From a checkpoint of a small transformer trained on Wikipedia.
Training: a variant of Adam for these matrices, 419M tokens.
MLP neurons of a small language model. Each row is named by its layer, matrix (gate and up: input weights; down: output weights) and neuron, and shows model dimensions 96-287. Each number is 500 + 40 x the weight over its row's rms, rounded and kept within 0 to 999. Numbers have three digits each. A neuron's up and down rows have the sign that makes its largest values positive.
After each neuron's rows, "fires on" lists the tokens most often at its 100 highest values on Wikipedia text that the model never trained on; "fires before" lists the tokens most often just after its 100 highest values on Wikipedia text that the model never trained on. A number after a token or word is its count.

L5.gate400:485482551382620454493538489473480497498503511610495544525532523479588587548491507456502477462438451452518482539505515502473579546458493527501509562501450562488474534529456511404497431490493502493545495527568541471517460478466504477545497452552512565542462439526502405561507510470577530520442484485520587454442497532488490521506520496480571450553519515485519457488452473424396474529566476525501570491552471476493516544516456457467541497532532499572455467462537482526541481518400535461562478493534539521496530509475519472460486538470479532523522466482472514459528550414521561496
L5.up400:506458501516487475477482565481526498461502457510526481464513532574556565547445491500520489566496476401516505502543483566496516500504514448508545470508576506514535509505459454471558494528559485474546500565537478534475545456503439467543542517588474445486485512477486401513512585590499528538494457513486483451455514534508557518513460478509430500556431461474517527502483542484484522503445524508428479562528485505475517514459430501420604536516505465510408486497560530551523481502501459449576486424493480466464448455445582497532449432495456464566434574515548550569530457520546557497
L5.down400:487541486490464481508476505530561525524478501430482567536445482509489533503559484492424569519481461455520437466489524446519474504481550468527507539493416482509482454494426526464441481481516483523571525502534576527503440522518467461454429554480532540602502405495476480512463533476476456556583438530519537522525479554494512510429524471531500473509515462482505519469479494445499505499526511596551494524472482502506494481507480522481441458496489509496489527411479524491409537522429484529500482511434445473482468553478525486537540517501378488530538517495489488496506497459512510522
fires on: "\n" 68, " |" 13, "in" 6, "il" 4, "In" 4
fires before: "|" 25, "|---|---|---|---|" 13, "|---|---|---|---|---|" 12, "|---|---|---|---|---|---|" 8, "|---|---|---|---|---|---|---|" 4

L5.gate489:547474472523526522500523406491462510547552566520528477483509520531478524515475476480498481539391421443548502530536506480510491478515546483486504504498492530487488527511493549471521502508566495509490526544455471500496388436535456514542527510438444468479551485523471511549536468506491502456528507533455436512465415441462454500539415504492459501532518443549556489565465535592470452507486508531477452507557476460450475529523561524513510514560495539485542528509555539495440487569487545487527539430465475490462501418554572520470549423512528502478469472566468579508502464559531493584
L5.up489:551434514506483503532410437480538512476547493548399507524474502488568454512471502458472455443535489562429552477468514501503467535504471457478465479520467527500499500520489544453485418504482558459533410523501452540507561438444469499480475516489443560499488426506537581488487476401425538504465472532491461496504445430491557497407515453482526496511536543474456494512481509535535520430444548526497541588439493465516621494495544555496475524564470433529500433472497554413456524520470502488564577513463513459443527498525540467477517557488567483536512511470564442428487541457415540517
L5.down489:457544525509494434515466526556542542432453412453485449437582504531483479493491521558500483523411493539521515487474494546489504515471499560425496560505535460538539436512459459513502521465444471463495468527533536513513556483512464482527494487476529549457496551545524449514539540518462554518521540473522551510525501565474455573459496503565500459457547605539456541521498463484514507479522597520517468498421608495473537456436504480495501525508450536496482454506494473462475479518416513506515480431528456496533483576484450525544523476515524549414528495485569564546511439429554479523
fires on: " |" 76, ";" 7
fires before: " 0" 17, " 2" 15, " 1" 12, " 4" 10, " 3" 10, "\n" 5

L5.gate763:491505449496472489474574484434515482499523499553537443501480489495530584494521483487525509591501445500506555514564505530536484445506484598505542609440535508543513458465497505433471540568481517541488545558601475570496450465492498479501496533468555468490510468460496530477489482482582501549455496564511472490513429499498480492470488482501531518578454570504531490531549476575520508462476465501545457506471516435445458461454524463575492441553452532561552528533480499517471535548544593488551546494429468529438520482498486605487471539497480477541483419598522513530508465460566577465
L5.up763:533433530545498547462472496481522500461552525492422446556447526475469510532507505418489538569527574479445563511530506536533463464481493503518563520477475450491526518473506539407457397506393530501503500492507479508492577479479499476516547529482530500505490491498512500506559509520542524537479478494515534467490555501526572509524516510509453421517508485476529444593490489513525460543521462494481470557478465493502480497519423527516492450519453430533501462503550493514511481530534397538590541518520489526528481449513534498433483578589511460580490514489484472595532451492458462568
L5.down763:468512477492543530496463532473502476456501553494417523474511450511524475480490543487479518487518525433464514489479458492468514544556565467502553445481511476454482487478464436531468513523531450454522463477538476385470409491527561535461496532558446513624540458520502442468518541611456480450482499489505564527554425466541456483469530560534533483471447477466513445488501494493425465507543487561470515438530447480480442472531530560529438429465537549438535542493482500505501565525502492493459483484547463472507533500504473538502578498449453529415483509524474528481470490388593521556
fires on: "\n" 67, " %" 15, " population" 5
fires before: "|" 34, " |" 17, "|---|---|---|---|---|" 8, "|---|---|---|---|---|---|" 6, "|---|---|---|---|" 5, "\n" 5

L5.gate102:532540508547484468480438383547511520498497514484486525494517486519450536513500472452500557552463519463540464490456488532580475469502544477509559545526468490547483509430472471528524502485519501511523485512531509462426466496483501516461505501485543486501471537526569535431459501495509529433566517502509464478353495574513527508475438476462494441501483520564539497470510492573488539474507519487488474512487517487539494465443489482478545458527528514556393452412507449446562454497548547477432498475538475486507452535394488510540482549551453499455468459575468498532475509527501480503
L5.up102:555558568520508589527521519498465509547518484505497511464500440496480491497486495481482513514515440433512537506524532456471482446517485531487435508508449507455511565411490527502522495546523492434544450492513492515534483483487537482444541547458495556493514509539470518469540559494418490512485520514498539539474495505512487451425537399483437539504501537483567528446407447509465454493518517523532487477521395527493477526511536472513540502504475479441544410381549501503504470495494504484497467491402444493524512499545526488450562539458458468521516492453427582522425592450509522440
L5.down102:570534480560491440516506501492498473402474443517467526495520498564568538508508582484530545474483521483426492494610499484499516553540519512500495513500467502522553437422541513524531432530474422470543489497482440451404457509486441458505512483504519497459569545521473546555549457503527472439512490499505521319476452526463567582505464517512519470434531481523580497500467474550545490548583496492482483538518483436462408476514555488533521484502484550523514515488461525487473508486468508499446534487545467452527466521433514508555498543529465494497509489477518522524492476515482436521
fires on: " did" 25, " does" 13, "|---|---|---|---|---|" 13, " do" 12, "|---|---|---|---|---|---|" 8, "|---|---|---|---|" 6
fires before: "\n" 31, " not" 29, "." 4

L5.gate768:473477492515452432560477480521496519464482527574589546557520514466519508491495449507453488512548468509469491462476480460466517465534409511558533542466498456464524526487531467511431565482562489523510514490556494497455415452534476541555506495459480529508458527511486474572430506490493464542478499420485479474487491492487490545510462490479415454576537504484454518471439562574412483467510493497533532481447527486518550569528536486475546509471524512486491516509505483465611488554434497480565467441504509525510536545388497457506563453540519453496474525529534481474514467447466441594
L5.up768:505497575444554480417470507516512461517504535460562523461523439504491452514491478480532482562512484509498493546546525464587485556490482546463445577601500512510439560518532485640500494493506510402538533442490535522459467509510501499535514491544529505487506524565550453506482434458468466536463474527479518521474509526559487525477523442472504502481506525522508461450540487456541492465496496490495456519446525430508512492571523514519665488487556523507461474498447483516451398487506511513543521500565456480485500462476419486514519472433560483507523523450440515454517476492424528462
L5.down768:520534539474501435627556494455458500513523480498546521460519434462550544514571477493490436538489466556474549546526513536456505476537486535489479474427464459458509564451541479565556547479477468496467522506497463502472427523574551510551532518468473440555524485379483453459490518477466555457546463467465526549443571466508528593460533511495438524508525496455524507537461519468489557505521485609519534489525560513425470579497518527511524561465465495451512530557553502507606556549507496460442487558485493487553520494447511494438541502562478497466470492497473492506491491398571460520
fires on: "\n" 89
fires before: "\n" 33, "The" 16, "==" 9, "===" 8, "-" 5

L5.gate433:478449481446542489472531477535523496451488491544475415455462514476540520539482514495368454506464477464517476437520544535470491487550501482480568545516498491566427385526485459451414529417567521515536576468486517512441459565458464484513469525431422598482550539536495454474537535525547489571527447495475539545507495441496538525501496483531515483450496493580531564500475413502481505477528535536489508494544431518494580488504530488488495487520482510523484502540454506494524435511450478502523494482553453467512478421528394529481529515527471488494485461489602514466498525495471565504
L5.up433:439499486510505504569502553495488496450507509552506499484477569449529415571524527501516447534512530523473524524461499522511484457503459566463538562496439451481527519434523508473458473510453477538488504466567528454530516552523514562524451450478477513515564562455475450479512535518499555587439537503439559487493465468478483496490459489516537453499580498556519494433496490541455464475476477503500534500449441540571509517434475466443379485517557465477532519522471524515517609487508486467474520498448586489521482462573521549491515502546470415503500484530520459489547535476537481416
L5.down433:553499492497515490508412538538519479513446492496545466501482528506604501507448457450523536514479534500453511287479511481475559500567487525506557497488511520489454546527518487493468446454508464505481464495488560500513464481461539531546497493539541463530556431513492562522534485506445502496521558465548534520496440523496516450441530476483504477480450451465516602542540512531547390464496497572475519501523511481501537538490447494428524441494504498480483546499536559529541499494485483498533506521504563473455519522471497533514456464464530471509487482547547480539494516466538483508
fires on: "." 93
fires before: "\n" 32, " The" 20, " It" 6, " In" 6

L5.gate711:508458519493514437503509458545478448492531515577510471538513458478498510513500462491497523464497504512478506540558532449465526472519515500531504494523561517494563558523518523427515498537483550546561479523482459471507521502477418491551521431532497438428451541579520487488532499528510525500512444452606527491432531417508498530454457546471483482596531493544445484488481520499509490487497394495473476491496441492513552545470490436544519520591510519495465523481483571407549485501424506511588452510518477539443513458484524506498495574499551443496532507468438580431504518552525462556
L5.up711:580464516492567454542530508482506522509552480485541465505504538486542564573458537551471486462438458525442537495463428527516570506492486427512480529473549494494465473526560528501456453508517550444497430512488474478472533460489537536485506540458524491500527484517510583419563503483513502521517503513561424479472484466474503512479490518419447544502524470480515504435405485565418509560449493537409485567489497482543512536503488534523484531467452445437514491476564450525499484527529519420573526514461516482403600467461457458498387467544505491558537477520451526471437475453531499592
L5.down711:541488460491471521549513495472543556465557544558543434539527511446552482627520445430524593522483440485473508482398520419573500515474529434589536456468502550496542476522539443484449541506423545483493458548493514500392520513549542523518468590474487550422573497522529530532513486455498533426476492471458392470474472509489499465540475543442517418500501421499395490463546471480508495485469530541465512457504493483484494452482543537521503471485509380503456522554580556511492526537501482468490470460543585462527516483501541531485487511470551459488517519518539459499489455496527447477
fires on: " |" 100
fires before: " 0" 16, " 2" 11, " 6" 10, " 1" 10, " 3" 9, " 4" 8

L5.gate221:555496429460550494548537496440480453470546467552501516489478499541536532513566497566472476408459518544522469496573466519442527513486555550509552509512505487501495505496469509543502527487517505423493513554474501522531432539449506452482506516474456506483499455503535476448586532565513530565498457514457539520440530474545563519457485489551482496469475557506453483459480503515408542478513459526450507492507442460457551482466514482457533525473526516521450539563560439496477533552528484528473507511561493554527449558609578546446433546517504509551519408464447546543495471531527466604
L5.up221:485502536519601526544574442515534549472521521469463447505546541527563527530485591469428525511486490481499494519539540511500429446498530520528516436451396510460470497575427513444509457454530468443522481492438510518494475547574527533564468429496562531476561536534507460487478467569490569518510422501519527499547461455464458523454479459544474471503515435570552527544494466507522480494551552508473552554508459516423402533559514530543499520492475475450533520491508498556450522581453493478442525511554533466460515428472511546460464475405439488495519489447484484465530579492522477446
L5.down221:548479519452535482481494520534481543528495492501498454518542508493554523482575500508472451471576474560471574443491485537490532568504473448560511552419579453521457477581497449531548558554559547450532534521534419490559447490544520518580521474496506530571539518512544488485488460514470575423529505459533492507404460405452522451542520504471494466494553435522509456478474519464498493495553520528528520479554506560487512493438522410541494525475502562529466548537494495522451510536519482480571498455468515537570517489555525557503487545479425505453522501513510540472504578449501463583
fires on: "\n" 65, " |" 6, " Ref" 4
fires before: "|" 56, " |" 14, "." 10, "\n" 8

L5.gate497:526527531485487525524497550467515515522508492529488480546422572498465597480481499530491492464505484456429482542462541526537587477421512513511486508541444517564489476483474475504522506460536543470482495605496505542411460484539498475461523520511489531459473502553542525541508510529492521470532541481463458535581436516542492510534536439537459560447483502575493432588481444505541590483527429510478512459570469570555476453465544506528530501506496505523552532488439571554510416486468515516471473479559503500498487549549462525524427499538478516488512471444446478498450499501509557529
L5.up497:500494490485546541474499567415508493426448504486501422530472545538524522549522506438544529502495466496475491507553521545506549488552556435534445553591434538525505528553410431495439498579430490463470454503522545484510485432540524503539495520502553559450472472517511504543437453500546458488444465542523513512526588504466449465526454454530531508587450486524590523489464507478472465558473444470488483527510540490457489568512521468482565485448473545435548502459514546503490417516499517541496551482549454467519423460475503507505535488497565444516568476482513504466443486462452552499
L5.down497:523536477544509612544529484537493538478494486490518508464481527496535460516477536543442507512509540496487449499459467496551541520490495516517507569452486508480530430525524514386539403528507552474503521506489468446479542523470535509513504539487499488428494449471574527453474449485500489529473487516428483518530436520517464588516518487417554508496514537452502516485479466506551521450568517443506466488451494461436541521504558470448531406527518479525456433492474548571498536493522482472501410509430553514531431478512498486516469524510514473472483479506521525462551510562533481504
fires on: "\n" 79
fires before: "-" 24, "\n" 17, "|" 16, "|---|---|" 6, "|---|---|---|---|---|" 6, "|---|---|---|---|" 6

L5.gate111:476549477458510528545485512448513475578509502499457525525512556608475514491502490493457488529574557506486409536554520390564448462460521518452447549525613507503523486413455582518456513478483459419567533449436464502445465448493491479509403470514529475483481536498448456458528466490526542537513505436546555542565493468526484470442452519542534486492524520447562512440487477523421555519547442472492591528503558539569541449545484482537471476445586514534488570473485539462531458494518510500466491484479401552505475415529515463524498522421451432456561462492496542436516490492514575507
L5.up111:470488459408525537569451480483414560470496496466463526530529476504535498507421498513512461423497461578452505464512536489434529458545457480474416489504465471489524505516554456529541461509516515436496451544525485467458556482539551475497481514527528515458491514531513529501534497507485475470453479447519602475510518474468568489488563512556488586505521530462601485514543537493506524509587497435489483566517490580483558523479546548576538519517548500469478606468425541443486431552456503508538523502513458525538586418477539555506507475520469419487538467426466463472591466515504492472
L5.down111:506560506428487562459486524531433482508507548445511533553496516534501477502462520565493411469465537508471511561498556517521432463448524472459434502545504480496532490505567526505509500467478525472490464581505501544490512510491492532609520478464519533435484505470511452499473493502478511488477581561505564437536515453490526572454562513469480582500441504506523485516454573481500492505478513490486540536409554504456542484462529487498526484516503556560458588511541533441552471550521514424522589487487417528475522443522534535494556533469475444457511451460532570509512372505501488488
fires on: "|---|---|---|---|---|" 14, "|---|---|---|---|" 13, "|---|---|---|---|---|---|" 8, "|---|---|" 6, " life" 6, " information" 5
fires before: "\n" 80

L5.gate414:521457561493534489519555536452597491505478503555489487482453500504472589467484468446502541478513471514545520518506443440496500550516517453529545434514548532609576514509457521441515465476475482466569589501557499565543482502550483512519500515542455455501493510532475513562499494432470484550538522477559498496576515551572499433560561445513431437450537550561510501440509451490521500488438517458506439491558514539510506526493430477470521568460558416481504516498450505492521495493391555493578497492580522488541531510460511508490467530533486480493552503502466505528500508475412502409
L5.up414:402573509529434497465496440481517504508488435582494595526451572505478585562522449431530533514502538444496512487516541488542486539495531542494522567466516488468559599475548527424491514555465508513455559525483497476527505439474540592509513516476524494531557471473539517463488508525532494503542463490539532495488440497493452499528482545507538396561485527474506490524481500548446501513489474483507483528549529461570486482489523404542477499520537533573454454541559449477473475527515516479540520586524484436465521504435507488548597587507505417447491527509532518552498571501499460493
L5.down414:493546475513472467443494510517488530483534454494524544563465496461493568563454432502522468501465505513541581442517542474438543427480532468521494524483537597516439509508520550537501465503577540539435530488529543493476459489479523554460532523469466570492461473515461538491538464501507441567497468493522538595503550516421537467570473535520421512523464535414478545489520492497504476526489493566523521455517608551503416455475525447541518445508502543466518526485536560535479531536472558592504491502484490544511463509467472494478493527543477489494474518544430546508531530515518500520
fires on: "um" 48, "ir" 8, "ul" 5, "ig" 4, "el" 4, "ro" 4
fires before: "man" 46, "zen" 4

L5.gate552:491513461555575568460559462499567463462534479488499430467489484493532517511534595490489505516503511513467567504555533544474494461525480500410517584464470532493467517553408469468440498500490543589461533488552494549541463528504527545467467528482514481533518502498532443499479551496603522478408443542445480467568484430529461537521442468554522542490452463496459454481517445495460483464528532534471475541488478605444480516485498448491464479497485475469575488529499505482536550513451463501449527591536499505482500512526539536522581490482457509516560508582460478516525532474465517508
L5.up552:465538474448539490557541462491531481555566511540479447533519530480550493534489527451508584438500461497528501536538495517526471525528442582510467520462441498541497509500483500525426424452528555491469540485541505536462474530508574495527453474486490451433546473572498428486495463451539466581462429538467498471540490529480442526428504515539510518525497558544563515485535476498448526480463472501501517527572416551446472508488517518500471447514472453444541434549449514548533547554489493576472497476478490459542532419509496549511512528520460457484532499468551442500495536480498541493
L5.down552:507523469486443510467464491465452524520506483533426489489526482444449397480519505554498490518490515491466505453475518454488508504487444449535483507512557542443454481561480461461551490535450434522533542481520503433564527538479493491555482479530516518604499504416538482519548464543491540515480496480478524401453499505450549467526486497480553471467504427491452559487552522492499391491516429604535523462518499494498481465553544499488543460494578474510562546540469505522469466486519525527516519509533561521523583505558525558518543515439499487521540444501507486440533485445508493506
fires on: "\n" 76, " |" 7, "." 4, " Report" 4
fires before: "|" 73, " |" 11, "\n" 8

L5.gate312:490463537468509436553551426569491641523490536527501479463528491528526526488501569511457494480490542500467453592494526473490563474476465505495427511545469435518518518410548480495535564468496450522487493544492463543551463492466574443499598435538546487440509452588515458447535525505442435516510451398434514521531450480510507564566452497424508419558482492518497461452469509564512539493475486469486552545521480526457538458527488482460541427490506503505469515521488467412510509546535549499472499436546472557516469440451476499589496559468487499479462467517520477454480535500468492520
L5.up312:477493488466528497535535510478541519414496439472532502515478529492500526510438530526537520516507507504552569516460515493505562470526476547519556531505530544483501485559567561540462494522475526459518582471457500467546471537474608582508534476506505569539494487480481426575471414546527479466538386475486546572565523473476500527481500554535462553437462561455448551475510516486531503464510473573488543568460527575489553555495512563483485425542499489531495473509607509519459556499490334566448542553441464547496607500487541532486529460509463477465545525520495431411574519389487520463
L5.down312:501525546489505495572412535516532467475459557459581515519513468540473451465466502511575510518481505489515523560440516543469473500501459531520515537452503482499423531545486504479543502498439498460498516426530519523508529462535499475555408513483487389574517523447434576487510443483513549454511478545476570502492526509484487555476524475579487497481488533546497505468516509469520517561437427558529461470499489454486514499475525522519467509517496449485518556489532543571525578504455486491510505463409491535560491479457492544468482440499530499442492538511586446510481543400500523488
fires on: "\n" 84, "===" 9, " ===" 5
fires before: "\n" 63, "-" 8, "The" 5, "In" 4

L5.gate7:446504470498632428487456538598536496412505515523511477538570513463511477462525575509493531516507410458497527472526457544500513509497429468514417512456520402480515466489469441477496555484534414428454523516471430504495496534478550585480566459500433491497548499540506425543514497497494510493526606508502571481567518451509471493490432505487488494477523526473470569461447501531488456418522486490517496487509487499584529443519475526500436495491571501496479564544424476504519463467490487566498487409476506540474588552555466497521576546541525461474527520479543510482600524474561532520
L5.up7:517581450452471490513490512466491467464549448507492514506509454456481440550595519506451522524513434468495503529530594498519515506499492520488440486458455480488514506524516538457503512500424405463446506498403469511474425522493596495519490442447494477482530465503551452524462469491514489505541409534447529500526446531398520523510562495473484428519565460465439461481488482540565459517540534401524545539486469501494487473476458487451483504510550478529512516533470521455557515460500446470469481529549513515468482552492553473537517470596490537494565491428496524493541531488538547511
L5.down7:488508506490463499417462435475408485568459523501502523423507533541531529471489477461477505493486560568531467391471442483490527467467550503514485457552547476534479552550480509549558516497479571608539513543478455527543469454427439479563454565534543512683505428510530587435497485549448494540489492479553456490476536524543516479489527457554485539482522475549507482494526452456509569547470530482456496465475528521495458521472560559513558456506464521503544441485508464486495537523522550436439530561571492486492452492541431509522436523479534572472481464516469492509454466467473412491
fires on: "===" 49, " ===" 24
fires before: "\n" 78